config.toml
d_mlp = 448
vocab_size = 4096
norm = "rmsnorm"
qk_norm = true
tie_embeddings = true
beta2 = 0.99
decay_shape = "linear"
batch_tokens = 32768
steps = 5549
MLP neurons of a small language model. Each row is named by its layer, matrix (gate and up: input weights) and neuron, and shows model dimensions 0-127. Each number is 500 + 40 x the weight over its row's rms, rounded and kept within 0 to 999. Numbers have three digits each. A neuron's up and down rows have the sign that makes its largest values positive.
After each neuron's rows, "fires after" lists the tokens most often just before its 100 highest values on Wikipedia text that the model never trained on.

L9.gate203:557519507466475471478532498478478573477470640492513551445479473534435450539449467486517503492531456536534497462526386510472464535564488525452510482475452503498486462511455537563565473474518517564470587548489450571579510468470494433511524493526531503491518504483461500498506484536489501514520548516473578514479472497495465579512544511469549555515487527608465548537482569531514432610513
L9.up203:564543552498534542569500456608487501460462505497570449471490487561506473477487541464434499560490515497524495483499476505512485516574506470542512480484508513488479440506483450496500452478542534433493514449473494553548516513535502555601566548548550501494447479523468580486571527444513487512579510494464469447533487448569444537491497441540479505479516488441507514508542472481568539535501
fires after: " v", " p", " V", " b", " B", " f"

L7.gate432:491529474560504476470516439439467525502470485522494497436504593514564447538430470545465491518444510472497506501574449517492508504527534437505492564530470440518465527550568527491520528502501525464486473509469539520543546438570552460529560437473522523501463509497421505532594475499422484481486560500493530499409509489454454418505432485495584518497512437544609516439456548458494507559461
L7.up432:497441495485477558460406487483548559503523494559551469525537509538526489512511572499447456488477543485501460536510502558488479454561484444561494469545502450509444490536539532456452520503511480405522445479503486464483527472502501505548529490465476511452519535582452481501470464516479481436507570563538495520460457493515485433535505506438544460535583503520551467512504441526545401501542
fires after: ",", " where", ".", " which"

L14.gate416:580536519518526483460541468511467482496523557476502483422495550466545529503536496542536462538510479519440476561476512461581593475442480504414496520463540480496510424500516541552493469390519466462459505485527515438521586449487561558519503522531510415492524517489472465582382454554478514496550500433478532501491527492473420487541533493573497483446552468517512463514534534457547481479434
L14.up416:464523513467504480533511525475490487419467495572500513521451552583397476517506437429540457438579567500475538487538532533533548411469440531472488542529441461508581501543544517509456495496533491503503516505395496465514485510600584470505473488447428497459514532520443510496447497489565537550551464464548502480481495556560488525547514492528516459448485454450510563513521474510487496561462
fires after: " |", "|"

L7.gate45:486459555525487505470466503517438491482491442494512564475477562405551469524452447532583543445464511535591516537519438544546553502564482480542500526493500473495438447521518558526554419446527462518462492473546500563582546436492488546517526484490529468486548472522529522538521504470448469558543479520465425490528449540452562525480480499465480558536502516491485464459481464507502482577562
L7.up45:556487458543518537430479571516523579448491460504515448508511508518504517500521496489536519492438483563485438558515422465542602512462524499439494473486536470534459518480544484591441544450517486491479479477582510520572473551472496527461525528537484530522506486626501502549485543543453521465463494443479487586558455490459418496446530525462414460504547532461453449493479516515564458492486
fires after: ".", "\n"

L8.gate108:517570592478482469450497521444501487454477481461542516499476526522489582448518417542514504544523484457472550532471504506588549477500516511431508480497493465537487418513560531537533441511522516513505499516493451467529537416559514495545501466570497461499513546533514525504519423479502562506429513493477430454502481591440459521530518515494429512443518470479539477468505515510465505519514
L8.up108:499551492467517482447417526469544495416506472521576475451499511539502572456501508481539532533479494490439514526499514554549531502473471483427525405524492491443474442531505455444477492501477460473472506581518518426451445470511546444586439486511559472495509524564530556494581538558435535465496459514441505532463522520509520501518523509534483515469542485437585517470514525532466577507551
fires after: "\n", " is", " was", " had", " has", ","

L8.gate396:515511462413478509477531460515525460495581545572524533532544487515486460437529444487542486551523476501515563541450525440493523499540426514581519496526502537487562485470485510495516490432499425487528494519426502433545466520552505474509499494528405435483444472516455500492531535508503511439415549448423530549532527453492477508429461474510484501477494545566552570430545509514489570484525
L8.up396:534532488436504539506512423522435508549564528528465509486458529582484440517438513473545526476478521535529510439525492493542488592534553467467461474478472488490491480481453481456497585440508513389432492512463533528537470463470472508506417459503554459419491540536483515600424457517499595437486471466457489462493503464488471460466479513512482476486528506548592515549508458493493510480491
fires after: " the", " a", " A", " B", " h", " The"

L10.gate8:520554520467466450558495499526500526483492505493463518556519541488524480600590485511506535507430514477519472501503484525573519479522483409450506518524424485513457479513481474494443521464471507450503541499542495504480532421541495560461433583506394575492493538515539428490462550440469446516520547461500545490432506563468569442530503425534535529540482446469465515429496554543539460540404
L10.up8:542501468500508523506454479495535499426505497512513510492554461416528552474550520520550463455524499524519470561482554509483500522488504484458509497604536570451504468540569518461505498489483520579570500481548452429487492604475461483567434528479476510538498552465454534475451510563454481445449569461565595502535510473505499548488461513489429478493500445481515509496409530535487471526539
fires after: ".", "′", " $", " 8"

L2.gate141:426494424502493472496541455535495498523428497463477511478521493455600565528485560497519499510523539471479474513476525516527459492462521477452599489590599539523540593490501486502581466456464483530540478476562604513532580499466483460455479493496511497451497494455519512434464494500508460536571482470524474460502545548420550469520434526537536495509424463514525449484491537474489488627443
L2.up141:512543468501481418481481553455438536488477487548415506503448438537517489581438474510549465521530450496547538464517464453536450423481446539505512565474482489565536499522511485501438558473573496523529573490473468501479506541503553493507503480448450509564505526490440476467492468562472476453490507408426524504512490457524488480510528534471551452513555495502513509537540491419542498444408
fires after: " (", "–", " in", "-", ",", "|"

L7.gate325:499513467487462568461438594476462545509546442539497542543531503480499517507470496532504511495505473425469451479480524462552504514566580496470477522513469489481455491537592543500434455494536521488494439474535472476554541480488513433470514501475527484518540434552504534522505449477463522530423512562560471450537480527523487488498498420553549470469568499500529476541493479474454437659544
L7.up325:521510518454522540566555515541475543518529532564567437457468503540461444521456481462415489539472482513498439487605480463510515457477473521545501470489581442429503501527540483536506469480532459468502479513470489524484503466465432504464532480537459483465470454525500484496459502543519523435476505521448572444519540502511474507511442408529482500548493401512518485489551449489491459547529
fires after: ".", "\n", ";"

L8.gate57:528542498453489511527536419531477548561469546477486492399464533484571472552496511495525511471421520502530528460499524450483511513505514437538532546539486510525428453546541544474554542480548501443525504461477571532490531478485456540469556430485480472486474526551471521564519447393437487525524514500475540488481534588481444485519469578609448453517436434534554505551468529518444470505457
L8.up57:529511564463515506475462459500506565539453535449514402413532602506541567537466509471539512481478470516472556482492466497508535482474527449498482507515462451518487471535525574408473472526504491505566475472535519520493537472513477559555429584468442438491551464498532543499510488465492455495459440522457506503541432530532482467504472465493557449461533484445534436479442473447523513539501
fires after: "-", " (", " \"", "—", " ant"

L14.gate21:533481510469496516531461395501443554520507503527513435480517463468515477490493457541514481456507504488499555488543475487489515510546598401412435539402515471514524544449520571548421545486560483496407536530490524486523504450441485476533478519498548503488553515454445505545489491494431496479496534461485551474535404552477560521444450451532520459452487512567455448484394531441499532484553
L14.up21:502561498487538442476509528521528486504535518483509452471509487415489510594477517522520448445536496481473455454519488540525512483498476441547554527410537410569504547434521462580507546502541444412452517466492466457461563539503561467494482478518526507514528535454537488521552462487521494596489580456497556463535544430493519458508478541483483495523574488523533489481480451519457506453505
fires after: "\n", " (", " \"", "-", "″", "=="

L11.gate193:570495435463591485510497485525520510454562541476518551481494504465539485512470487533509549511485516442559467469538422571570445542570450501459516430484553524526461538436463534490454501475471567559521499502558457526544552514503523500433505448525509508560458503532540505467480483464415512439450523587497420462490478382507516452470542503497510510438544444545423496458569581487486459509471
L11.up193:519487456481489472516524472471490473417492505516482419505487500542462536502509503530542534469507497493556496501481509488474501474479455480552451452518418509459510539491516492481541505466461497568481569497407540489580581522486485536540505375441454451542368621519564582533510439519535504545509490519489532428418529472529508534492494449477482511511508527466485568500557496462484449552490
fires after: " p", " G", " R", " d", " v", "D"

L12.gate193:529499553540499511495437506491462541430536492489486460509512532478492526516539391511531568506491567518480476535539491527469492530540545436492530464560509543555502515486499528504503458495548498525462484477584496552520542464544495506523497492448499486491493493558501503432531469507472526482478548522538447493490463483514510466507440471533420391470470483486541442442505611546562571511513
L12.up193:480448491499471505528481485500464550528567535544524498449524430498510450457431414425498501478505459566507467490497449518454487532511570487462490478506445463516505477459457458433443474532511483492521522443499449578514550435471461528547518434487486517562504454563516537512478506461480530524469533522474477502527399496500563487469495492511487481514543464460444521522412449514617598501534
fires after: "S", " under", " S", " ", " I"

L8.gate414:526491534489489527498484466489396556555496484484461527467489533461516492427482472490601503486468487458541538492426435439520470529480614443506487513492546479515449541537549530502517538455561530488526479431518553496571526462472437499486524526539519439599548469495467473549495508571494514567525484548493510567520497550478534597467511514489445463461492551533453471414499552514500487446498
L8.up414:507430433507498489470463509558506566504471535436455417456504528521564508504471481477459630467542455435554507527494463549510500497562572460523477486522479466527535526433536576489493522417481455480521525468476531580487541485487529481503437478566502518602469473556535483529520510541533496491559526532424473511472455538462531501474517448511543511466573473438469494535538461467527524513453
fires after: ".", " (", "The", ").", " \"", ","

L7.gate154:482491445505601440487563471512485516465496472492471520441526520455584517628430452438556490516492532516553468452532467547518538519532539476474466415516491480544486492556536502507477463548508574541462510449494513530476542553509534535523527434413555497575452530534545582462505491445536518543541460523521492554466490549412517521527494473560472498520547413544515405526434533523501498521507
L7.up154:566493538556564448438477579492530565464542489472557472520474395505541520509534497489510458514542539530583503558510521548466564467527500507464510484464460464525481509484445482461484552514546522510544564428511513532507448508507527502505421552536513501544447539484525507519460485506463516416544422530531556533442586466498416559506494493473498487530505456462486488520485513482560459492574
fires after: " (", "\n", " Ass", "/"

L10.gate337:561559538457461505464527543524412567489491526463447512492537529497476478508438478518571506461527548549523559446504418499493470542514528485429468489455530534555432431518519531535566493472553492516472489448444504503551509510503462476534559434478488549500518467525511451535555546500545556465514464464544592549492481527501501383518452453447507509480553438581458478471444485544513525518497
L10.up337:577489455459491560508443493494578508513498408527470495472518469493504494534495539541453543521519495471487572531537499459469470468426505566464505593488485513487499574538471537390496481561512479445502552493457444529488505467559459511548462543453553529463427479526519539514537593549440492486474508497554506487417510504435475460481479527466473498463557486495495508441499462392539579551453
fires after: " U", " L", "O", " B", " O", "L"

L8.gate354:492535471551511467495476474509475461461478479508469458492484549502517502518442495483511510463501509463538517458512449519480514475499476425472525505486542456574456477553547568550491432517557544454471440492531573495525561509478459481510514531464523503472447524495492513513513438403474537550524510517563503444457428581525486488458438420485478400542476520507557511497484505497454571550464
L8.up354:527556456520466528452458544536522446477531452532461466508507521556535514483441565514485496483518500552447454485568557519527567482503454540489459436429610488496529489429499479511491462577463495539492495482452486489487488528466456509463519535528563520459534510459512473514391516425479605506518471456545511485502513518550525539449493501541526422509548505464584527548431442457470478473527
fires after: "\n", "==", "-", "===", " (", " the"

L8.gate64:511474506496504573468493467556479559474502479460509461468520517434599570578471505458524497524404510483481525474486547496529571501500487419502475439467536531519517515387547504425483473487532471478500460424501509471534534455420588487517463543496562483491458553540549563503469492468452494500503532468527427459544428601523523535530520423523523548502501459474517447512539485473531476528532
L8.up64:483447561503503525482519572470528523425528479512510456523477548442496559449619471461512449496549496526526496593544472516506508476587509491516485506519553504496489511601550518510486547491499510509518461487530512590516461578503537505515404496552504569494514483516511376529446493528582523451473473460520467511547501384476535510521534490476563507528466464495557498449521546523532497427584
fires after: "==", "\n", "===", " ("

L10.gate440:504437531503511481497433515471428491468461490503506546482529522472591502512405529470514484469478554483540492454487472468479455474499489505518557558422517537547439438523520563490532491514540471544500582506522470431515516555507414494552465476503525540548442535608476535483512522451487493479490412549518491465522584494552459571504460550473462459478494528504474513533543546454564428492508
L10.up440:570540507505517496659486531523444520364481495494522451416496529519519506483502482572592468553525599466516528499563522522441460475441470488458462510534496511468408501546522520560520509439488578470521537480476489480523546533526475500501530498532463518440462584499469560444482570516528548532564461494483526466495525472496475558523471457506516454493473511446482476509502490465514519522518
fires after: " p", " P", " d", " v"

L7.gate375:482547515486521531497503532535471525555443547540455457445514582431548455493434428512526583478479509510469552481450433467594436484481568454540494522480577538513447507516519586563495459468529451493435511449537545551473558462558452513500486454493500494493518493519407543537533491519404454465479510514484461552491481570523484481441452461550430422502556475494536530485455452493453499544491
L7.up375:482600488536519527421476489525522475572408517475518486545499505502523502464471512435508518433572558568472466532514461487508437555548559469474484492501574459519521406546544517465529456504489519528513448471461493488517538592524529583426518483483483453494486473494498497505447530524476540576470519535463495540489477530445552488481553474494527518468516557492524539500443507571526538525435
fires after: " (", "The", " \"", " The"

L12.gate327:484488440467502529368485527524524479464579515499528550522498518481453467459471466545446459567569498458448516546475479517477530394495526490483552475463527583553474492466582560532538440437557465499438520482546488507504563497465445479506445435479505441528453539507492489470468488448472519479485522474509518568467515411552509538511474428541458428478534513443505560511517485485507487491518
L12.up327:462482504490460476454431586603505537566534590498565553493580501472507538432515471474515481519557562478449487512405497553472486511498519491546447449482538504469518414436485505468562509485488507498481516531451468513510525527522464551517447514481527453484489509460511543493512477470511509473476485520560531496490452484474479555522435435496501516503588574463506550504515462536483431548482
fires after: " at", " the", " to", " At", " The"

L8.gate342:470533510478503564548509402483453474575563494466493482506571517508561556462525498514541593501500455514501518516566505473531518450454499493573543539528438433530525553526525525477577503494562476462540510458458517496481548467554486574518466529448524490500545481465562560450473495475508493458454521446554537496444549465536488464444420434528500497502441506502555453542440507495510515503504
L8.up342:499560449567513519513517496501495471530533532443465427578535438544460440490530534487553520494485452538489513493468484521490499541461502575455588444504503496505492574437480514437533488523492498458473522490424543557537457513511439508471519474521453435441455541481591475568442434492536465438498518508434550532586480426479440475499471504403457442533468417540513546489568417508486481435462
fires after: " the", " The"

L7.gate25:497437475490532539499471489534519557445530412485450479502552507449563578470516528539490542584460459489558500551510499481534585402541521469494482450528485475577458501459512546547481520483557478473470536495489560513525602497440481554426543449449439449479448545591556518516520482453495434459578503477515488488560537523498505509549494445449412498580435524497467483489464513502465411543443
L7.up25:488431500496474560541473521435568556496469444514470561481563514466494528560562478531574520446504495481526452541455477494576574440520535450443533552503507561527550535503510512532554479532531475547526501532598496593550508524578562542498447507495446539486532526555518555481472509502494500518564576532480542515547494554434506489511526510455452500516583480489469498560470500544566495485468
fires after: "."

L9.gate143:489484464465536503520456534512451492465522517417491564445498508471537478537488422454507549554517497557482451525448519493476478522475572476446528565474604564530486463481576576470506417431536509534495534495562496426548590454506481468506482481466523499499495512489484529577546474516422477477397593512515474549494513484463445492530507504482446457507508496465532444533495452467492503521520
L9.up143:491543533545542474531454406527507528469520569438590464542595578498538488519526483458449567492604468534527575529496424566468540472527483501497466500532524537553504526453597546447497523476550446486484545559452556496485542484513460491487473485563395468503494483468515553510509545492461530552506481504499535478494553514523504419586464512505555537523502441496501490560585494567466534489548
fires after: " is", " the", " was", " at", " N", " ="

L8.gate294:472504541465503554447535460527516495576527504489465530489483551478496470531512518453538483533497490534436481497480455454491455585555470509541493461519452512507472506449515461459525486505546495482506498488466597508513486515517538523496507503491521493490575496504525551520496450468443534495518476443472484508523498487526492445411497506503411461484536453475553511436526539471493544416413
L8.up294:448544472496495518491476485477484482583521477426436383471505513510453456526449483465596522419514514600545471487491495436572453508520556494572549540434511464535440512499540509483526518512518506418505481485517515465525501537557435559462531494558548478463514465548501465479506523503528486508463459499492487570578560451482458470558518485540468516527519436429571543530484461515508508496455
fires after: " the", " The", " a", "The"

L9.gate79:517497490488483500556493446521493447515511490477439488419529561525489557539520476505507480547509491508544545540587429534475452571522487464516537534502575474518524403479495571512511432470548504528483511472476553473579578457562480475493539478467502525491518520499521537520472489523501566551466586496531482462462469544474450510535519498498473496373450521515497459515536512519508537458482
L9.up79:479525519468550486519485559527558431473533431539425557459507518501500485592495516521524501495481494496445531489566606463461526508508452449484523525531475437461429543528421490482528533504534543559541562523454462508486476471534517455417460492469457454473540439520515495550501469486477451543516553488479430524426541505464546495500529499512492431468504506465536565481546547450525500514441
fires after: " O", "L", "O", " 1", " A", " 0"

L5.gate84:520465564522433450527476489476459495526493458464396525514546470456562452485473458508583500527463472573519534465473443486536500548511494557526479524487558514526474542539535539467524503493481393505494486453470543498521477484488448440498557455554449590479488490500410561564551461493532459544501435500517445533457492522477481499506478479505470500503501572450461464531508495518528546567532
L5.up84:567444426474498482466460447405473535535545501549476548556526514558571480588507549520519460507516491536473499460404484441553504517500506463458541456561456452487493462489537534522436609440494516471509483499506499523513423540554541494509545494530507468494489532535449474501524578473420534515503456519514474505513483548470536509477495436396449496501548496463394463499495450491466531475480
fires after: "."

L11.gate262:515469575487499447489510507455510575536484512439490506534487495524416547580522444507451500500485474454529576515398431428459520524468558470499501495520555521453524445550595475552552468510531432545495563462473489528511569465577518473517511480462454475497492536495461489498468458512518499597490436519466464450488444486513490442390474493541515475526504497483493471440555516530545514455531
L11.up262:408519508542557523526496467483462456572493502532494505467544524419519450483513456545579493498415497531510482447495450488450470536513528534518416552470500469520491447509477483422592529577519443466456506505501459436445513439549501487457509511516503527400500509535515515533541511458480492517499493502478492541516530567533473487473516574508474531512473447515467523440468478523519557487446
fires after: " B", "S", " a", " M", " b", " S"

L9.gate196:494508545432544472416501474490493452448565463445503504495476524487574509556479435566544483549479457362489526515486545489504496492480475455424566514506532522526494399471517479421409506475547502499451477519424459503525525525446497442522475500522553459543469479525451445460431502465436604513472524533437474537492507442479522448575496491504497474465472518456456422487512452496492536481497
L9.up196:467489493469476514445490542484589504526534493508493407558528526508453529525464496452524505464500415401578584410463500511540476490476471487455567473463522532462526460483530484450523511498475473496477424610435417477511471519415483494506484545491554473472520483550515530503488535563463547458444463530439507542550474486530568442575432431506533520519517535429487517526571449450483494493501
fires after: " |", ",", ";"

L7.gate426:575465550516544503453433461548489538551495470424518482392480517499587441531462481458508450505525523445523530497500486524532528563510520424508476514511562530531507534458522492476430554410551522462462513473492524528572500486492505503512479402507532516483474460527445498491524504470468501515466459514502485485486448557488488466453440506447478469466513533518483515487442542527461441454506
L7.up426:445458531578531522487483533535523585428466458478512516529581470532477499536530469464508512490429512550575586466495437455482478475510518516524481500462458533512496468462542526528536490414503504496493466512516499465464471554398495444527486501479463493489499532444507517534454546497529516451564551498551476481492536494500556539493471516446513541603479539557485457432490505485452507566559
fires after: " (", "-", " \"", " G", "\n", "P"

L11.gate331:442517543503469534375421537497502505514514529482513579539510548448444479465519470547463503507514520451505507520490498481521481519566491485480495535509463589514508510443471530541480433469512482506458489527452534512491532404596503504539548509503491495510516507509526459478535479519436494507567465484509486501498549496523436454474508503522463501427484548510536481392535612485430524524425
L11.up331:459430459450458516450525490550507490562566560522607462520569537508522475470503490518486495531565471536471516559524560564515484453482500547507512539533553485569488475517495568465492531450543486447473506491493477526448551488549552550504497516470469487530485429399508550447511479537475454507443480488500492492527540480507490586479510485547553580452470544559447540482534436428503468538476
fires after: " the", " at", " The", " At", " to", " a"

L7.gate320:540497477500503551448517421557436514579507533480408515520534537470512424522425477496563542519465482516548501481522507454534480550527501534573462455489502480576398532479584560510477481544498442432492482481481575510483611506511484520450526469453457508510464559494574431523490435494513498488478458518487544473474516468594433529545438437474493443528546490548469512517440494550454529486430
L7.up320:480498513507492496492479584500554437474437554524512562640527504478496474458543528486515497541579490547501554518387538424459479495444521527473454463510500591504528481427524492544527445443525497462469542512479474527525522549474525497470579460483501491517433549454552503543479472507492514510555562518547507532497506499455513507538534539493485551619502479517458486524502533527454411460519
fires after: " the", " The", " H", " St", " a", " st"

L4.gate296:464550457496454469449493502459496511519535481475513462522437479492475587555525505552559446491564493484505494569585464448545508496476425465458493461541518493555404576540547440503466527493534509498522524500540467551493508454518454428541477506502479443522482591594465448537524375528454450471489477502478498474435543526461429553535503373500522474530556504523604458499481469465481446593548
L4.up296:454503457527507438501444484505500500539427478543534507494488479501478615603500485500466508479569542464486520429544498540454445552493502429563488504495505503545447567479558506497506508553483500514574468527417489532532460479585502488472571476540518493433469486435429474538519501536547446506538541484486536496469451456392467515506437424535570512516558466485533482451525453485497491494456
fires after: ".", "\n"

L7.gate159:506502502500578552444507502515432521522498503506464555454524513486573478501448403427503516446428553405541572487424467466575501484558492480529507467483557516576477442530516587547496502451539453502500474450549559540524525497509507493518479514460502519530416517560480503507476552501481508482455499528536475468515442533551470458482456485532516463432475493541497433498485553491533505548545
L7.up159:465506564560520524465438526519486540555453481460500479464518508475560410569501505437476536388519524538503563528431423526552554514485432484487474477554499458542457477510501562503493534505490440472466517464520533542460492587522519582458500496504478502556484491530554491520482514525474492481526502488533476444587439510551456424474450469527538518558553500573496460550473540467467483497517
fires after: "-", " \"", " (", "/", " re", " contr"

L8.gate214:507478540485478505515530432482516511507446508478420539459494540446515468514482449505555487492443567524527479527495443506491500516549537458496526515442525505494489520511504501581451483468517506532463510436478512535569498497538491560567494502504551556517500474532444531535488445463477538523547470542495446492434436495552496432399469499518438437456566491492489521425449467431620563477476
L8.up214:572461511538474485464521509483532482552469414570462535524472469442500436516440517449572495491386486549459469475435454504558503547455515509460452566489499483546469448551525475503515457515529483516517492488514490534510449569477494454411535484448494553534467537535430571504528511484451605474516506487527483579511461467467469509538523449498522530535517496499493502542472469529582527524508
fires after: "\n", " (", "B", " F", " The"

L11.gate417:538476548450473498486498432520495524503495525478512517446446565467521525494475458532572417498476614439490568510526484509538489487549566408521460450464525495558534502513494548546513516475547549544496507466488600538470508459506557456533569470517515554507516436506518566498498514446468544567519478490523491472431462574511497502498430479511420413479529484492520492438450599443543526557476
L11.up417:511471494466572536518495487573527490464560487498490513465526490466512532538506509502532457552562553458517559528554460511519464533527493507484463495449544504501548462483537530521522463506518523482529489567472476480426486543502525495514570456468532413560528445513565535478528558540508496575579509474535501465504516563583425489532455537500481504530512537477538464530469519483421509485404
fires after: "|", "-", "\n"

L7.gate385:509582504507537488499546398450506456564450487534396455452419524549528484503501536464488478506477492541493545540562479534531445475494503533490548514592490512500544507545502511491498508488537458469422558444520540568532529552514464478524475475536533502516545466522455477405479508491504488502527462412510466532425471502489453515498444526493502537517490520546525597543481543461496517469416
L7.up385:514446472530437483536471506457471409486464478525425548548491485529460447471480482570514456532479553512488450498510468541470490568496504532443509529489503528514495519566442459457580563483528474459471432456437523475480488488483492495414501438457535484560565498446456483542480522478538503501577522436474490497535526434512506433512474488499515545562524481603534524440527515498514565512491
fires after: " the", " two", " a", " three", " four"

L7.gate289:508564453516527448452580486541489481547557505543470465456470470484516490510531501437522514443473518475480565537433532516557527520467541413560473481493405470501446537529521551438482472464564552491498499416506567571488462533521493499526497503404531514516491482512527454556479481490508503523443519449472455511462512547483483522541511455485513461467556502514502451503525499453464508511496
L7.up289:519477512631573436530545477458533565453467541527563507574494496454483487526487470537508500524447463497515524494476372513473508471509498497462427523453531561536420555554513528573457496502493576537487491525556454488490438509512561527513477501472507557524536504439440385492537518560493474494527508489502520499476485475487493550554435499492513451498541536539518471488535534506476471488455
fires after: "\n", " (", "-", " \"", "/"

L8.gate25:559533536484500470550551579509518509469461445511541506497466545462491539501465481460495490525501500508555598513483438505507498473567431458478570526506500557528472483494520521575533441483537473512464507540504480556571456438542516474551423467521460564435518482498439509492459574449543492453545549542466514442503419524486498442492451519450440503519517421513459503471515534480568435543485
L8.up25:487539472515444463516430532486496507444437527500484567532491517496493492535431461518494451529508530508478456496542471469496459549464495543486539534493585446468557536456476523533536437482489542475487537492503492478492478464495606450527468464507539473447536476485516537539450548480540534560455556531505520478480499535520382517457514552522499511519601417510490540428478442513460579491465
fires after: "M", "K", " A", " B", "S"

L4.gate336:486597501465427437507520503489478483439486531572445475440487534504471411556470510495534475497495484426481473511550466477568452526484470487406469534584527492507495495511571450494462512491522490492582483467459442501496501430527484512526566466547496491513503482587498507493570491513478464542468548555472437437464511505534527520583451457533508433439461445523502462444550540500523474526549
L4.up336:439514454512462422513621494465488489486430526568407471487460529513528415558466463466458404490483548478472474465507424514507487485495513483491436477516515490481465468562546445504480470525459563498517499520449481541518529440508503504529522454541510462455462534511520503505567503552532390511495506538514470403434485548548566523521497509521513489488499487577430508450511522492528407510509
fires after: ".", "-"

L7.gate148:524545527524518570432471484516517486485530550487520448458452560511546517579509425454483551450460491481487496573547474518522496524560517478533489476487537499490524449490519557430512464434540489463452515470549571521542503533450538526525489552466521536571483451537505518532515474502456451561476474539504400549489448527514526515482508429516513457502514466477504464445503505459506505522504
L7.up148:515543547490526502496483506478511518523542464559528512485542455466504541479522516578499495514425469436527462467491488467530497541515470493468467512509540577515516470432523520479541439490518484562517470491499536417517565495528452473524479560500508584520515550462564438503419482484499435554468420466516522486527456519450473447432523507485536509586460510537543485476502469480504559569498
fires after: "\n", " \"", " (", "==="

L11.gate82:547504542478497452424494529485428484479521402524447494468560547512585511508457520468491486513405552471452471522486499500515480500538551459498539562445485543495451520598450506504519469519537503532524487518485592502541528431501527505509496527510506470553561518522501523494504527467473560599482540530471460511532497511488511512475413527500483395504506487510501512445468503503506544424611
L11.up82:521512519487507469582460523423527499534514518541519503439470569504459537544578465453523497503453515519478505511522496523464521507505439476561459521430534424490560512520560445601533543409506503514510463426517501533484470462527566529504501528502519595476488458449467527538499476438496539485518524463464514450440509508550529525475506533447500559498523424538519506450507507399519497519499
fires after: "\n", "|", "=="

L8.gate399:533531474484557516520492489544441549463543532527498513563529536517526537512451490572514509529501533426482543547529522464534577505470479487475556411551499584523462527458484512529563547432528448488514515498567473471463474518495505498496586475493492478504473547503497450459607499473524547553478502475498447562560511458457499489515447459500501434451538488500488424458510499439472500585511
L8.up399:507540458535558503572481502540459519512561580550570501472527501494497536451438437505509568496515526454533553484491503525442518518502456512428507413570514509496494446559504501470558488460581458481497540529517536534449495499546469505514541508489462520505432483454489517478547570500397548546455426468552459582567534479488541422534501455514560459462493546467530441526483494446480502558538
fires after: " at", " member", " of", " in", " to"

L8.gate59:452475490437541435481549479453423444532455521441438515527555537462527440440481425545501476558506528527462453509487478468479438514484553510499539546467502475549504540516574561480481505470531486571386571491424507592524546496517488476462437497542441503532427526532463452537547446499481502485489502493450501452508571482431459461482476448481498482463458510497501508486503570483514549493481
L8.up59:473509525529466444473495608548507525523389514523521578436506498515540496515519442499566536519530587515512444476452508477472489588468561473501503493474534491496511392549530515538528417454504555529513497518490523537459445526511541584513433495513491580503495469474479479527520495554459604486456474514557529517475516420506537521456515513491506490502505501566485464433442517447478604480558
fires after: "A", " a", " the", "T", " A", " The"

L11.gate232:544486506486507468514452525602470477508515496476476543449507598428476465506450478508572465492506526442479449462507480565528555399437508429498455545496519506539464504488528551510492489456506563527530473387466488546503582468475546494525465485488473524550489541512469529510547511442498477442534470514465426527433456570536486410526533491519439461429516474535498570459457524559502422512484
L11.up232:470500486565481510532498481519558470431448526514499479479507537489515506509511558498481536421536513491435441520526536512549556482489481439455439534458486552529486481506480540491492571482450466487495569441422467476505502488451483609517471495503538470470591531546513506518462549534568520466440541455527538453416492566564515487509514578561551495481533479558484512567473474506458470501497
fires after: " D", "D", " ", " d", "."